MLP neurons of a small language model. Each row is named by its layer, matrix (up: input weights) and neuron, and shows model dimensions 128-383. Each number is 128 + 24 x the weight over its row's rms, rounded and kept within 0 to 255. Numbers have three digits each.
After each neuron's rows, "fires in" lists the words (lower case) most often at its 100 highest values on Wikipedia text that the model never trained on; "fires after" lists the tokens most often just before its 100 highest values on Wikipedia text that the model never trained on.

L3.up333:125124122185111137150112121185109124141158120142069152128113161143204135100136170117109141118154134144113092121115127110137121121119140117144123146135142140127134110115111116108161144120117140143114137147145177142134143098122090158113155137102115164106154142124128112120148138126132155109108171089145125198099145100165112149165131129102104119165096132156083134121114122096115128137129154134144116144164131136128091077141136130170145113110149073126124135144139128147114107112122139148161099119090077118114127125192096139137110139132116125132093182148175136174096160114115121122156168159148112158110134132110128085144068095146156155130091088150130124098147125143094124112096161155122104154180168092154110117119134166115097142129125130150084125131144158135112126108081112
fires in: "they", "population", "poetry"
fires after: " the", " The", "s", "ul", " T", "et"

L7.up776:118132150123139147125151136127099066126135149130149181130143116125147145183111131144157109155145130110141130164120158084156107138171150121107075091193138145169143086100133085168135101068142115125123089084162139086083118122102145166158137090127105150149133161135127144089115137139121140129094131149134147107148117120121107155160140132117095103130156150125151165126118127088125122134079131138144094127123081156124115116124091106107124091125132128131155073147107125103114142115130128139165115103138120160145158107156105135122127129144138155094106130149144172147177086135126097133087132125119103161142132119107114101144140088167132102134142103142136187108136116132092130144105106141141126125118138144146077138147142168129130132078139176151079129125054183131119152120121092
fires in: "2", "6", "4", "3"
fires after: " |", ";"

L3.up851:123138129102108143099110107119184110100167097142093148153123129111117099124137110114161143125159126129124133177108133125117123139093117118123098106159116114162112116120137108131162110114120152142148146130143155155142127150112142134126110128116126134095131096100123098131130122124123119079157107137152166182137144128126129109122121175166110084127135103137125116171103113099080195061125104124144116176166096140144146134087156123121112149134149120093123107091157109140132125108157107156170104178124142118156106133179114120113112168099105126165184126113157112107134142124167103134156111162141104164166099097148152083140094145134112146125140112152117125144116125074152153122148131139114078157114147138148139128113106114141154130098151160135083157142149059101094142073135096
fires in: "and", "while", "even"
fires after: ",", ")", "ap"

L3.up211:128123147094127098099106089130129105119134118087123080125109169108143145107182132147122190150134133176165153102108148145097123082087142156114130162161141155107126146122119060104145137157139137164139159147108109124155152155107112093154157164138112150136153070139101097117125115134120146143116166153137115126104126126112090171091141164146091128125100121153125107140088120131163141112077117118094119122136081151116160147172156103158092138108120134125149096113129117143153099095137140111107107154151103138102174115128110096121117114109131140105159119155129117137098128175122105133120131154134101126073140114126102085107109064116121116109141131134146161106110127119145108165110166086159112125185170105096129150109120157121117120132097145117143155153134140108114120119095116
fires in: "they", "conference", "qualifying", "them"
fires after: " The", " the", " con", "if", " Con", " Tra"

L3.up912:121092115085118155131095136088118130102142106148105094117162124090146127137143170140141111125117121162134148139093146098115126122098122147119121113120159111107139138085110163108111150123145143111171085101084162140128136138129177142160106115178137113124176153128154146140130153118113130085109176107145145114108084111163132114115097119136129132105126100184173107082150113146100126136117097126146147119145146077086092137113146151165158101151110117117113125156119136117119093096139099180119137130064124111119133104106140161098129130118092115110148111139147122168162092158143111100152123116129122103129101092082124132173137110142120102156131154151120142140155149177107128082163123101114087126128106121119079127137149153137123146139136130154111103088154157121143103116127159
fires in: "but", "while", "however", "as", "although", "with"
fires after: ",", ".", "th"

L5.up80:109107136113106078175162111112108102116135112147121141139154155123166127128104144143140141096153129119117158141147046130116145078096119163138103087129154135147099136146120088115100142093151125143108145128134125098123126128149124122136128100117128164157089148148121154107118148101098118225115155101162098152136123138127116141170086127074119148125140124180088118135104104139130116097137141162081134090168143144160076137164143137168115122141153166139120113151095108127106126112174149128130080128132101158109183136112120167146114124133129111148119151127101158100127132109129141148110101101163123102108122142105110128063130153124155152146104137143111152126130124125130151143155136180127158115058151159098121113136113110147150104144140102149108115132157087081137120135133133
fires in: "not", "the", "no", "either", "nominated"
fires after: " was", " is", "it", " are", " were", " an"

L4.up39:124116168119105097113132116143095128139148140175137115160171102074122121123114136112162141137103156115092131080144145145136111102142114131142128180108095125119167157099137087110098113146122133114136119115091146159134104128113149137127086093103112129152134136141142121142147155106174133122131128134131139143151127109126088175142121129162098162138104118149123148116102167105135133148140133141143093107079095164108124126153151084170170117111065089117103183131131122149119117082140087173121137147135128111161183170146142090086104159139092164115119106109094106152149141137120134133125129108138130161104120134120099085111141145107136155107150155157123141137115097117111151138157117128094171132119130161140084145126114119146132144100107119101150150097145147120112148113102138
fires in: "as", "which", "where"
fires after: ",", ".", "s", "A"

L4.up593:106110113118117112117128133131105103121105134139131147110111093149091056134133151141131129144121109080119125103150106128113123140117146127129123072143149090123146103084104135111159101126130119151179089177128128125155176127125149174114165147119089109150127147131122114103154104128176101143091175100169130118114148100149153157125172157103104111178092131150133147157116098109096133165158108099082109079157122113116142103134114123109104174131097146168128153127135064142134131092147115127142106132146112127122160149131147118119100120162115113122106127168144146132121131121170100107147160088130110102159112108129145125145127103075086148137092119124121113130085108112124137131112172147141113143106150122135112093142135143148171134151134123093102124127124090133122103116123106
fires in: "they", "none", "five"
fires after: " the", " The", " no", "ha", " f", "f"

L4.up1083:094111119152104131104133131130097129136093159129100145147166124124187132152093129146171110162178085105119095154136152142168131041147166129128117122170115122118122155130119139113124100135147130183137125144140130174081136136114141123148116174108142111117136092154099099104110095192133119065120131122123121127116106165115099069133083141135137102133126123140125103093095104091115159138115144179123111153153083143091109164143144141111104112118142168117161140133122139119087159115098107115149102104103097116161115107175137119133110107118173151099117115157124139140155128151115129100100104188096141140113129150141097143146154120133093098116135153171131126135137093091099111103115110120132144123176178153124126106104122125135119135097155142122162142120095153115151125132133108
fires in: "5", "6", "3", "4", "2", "macdonald"
fires after: "–", " Mc", " 9", "le", "c"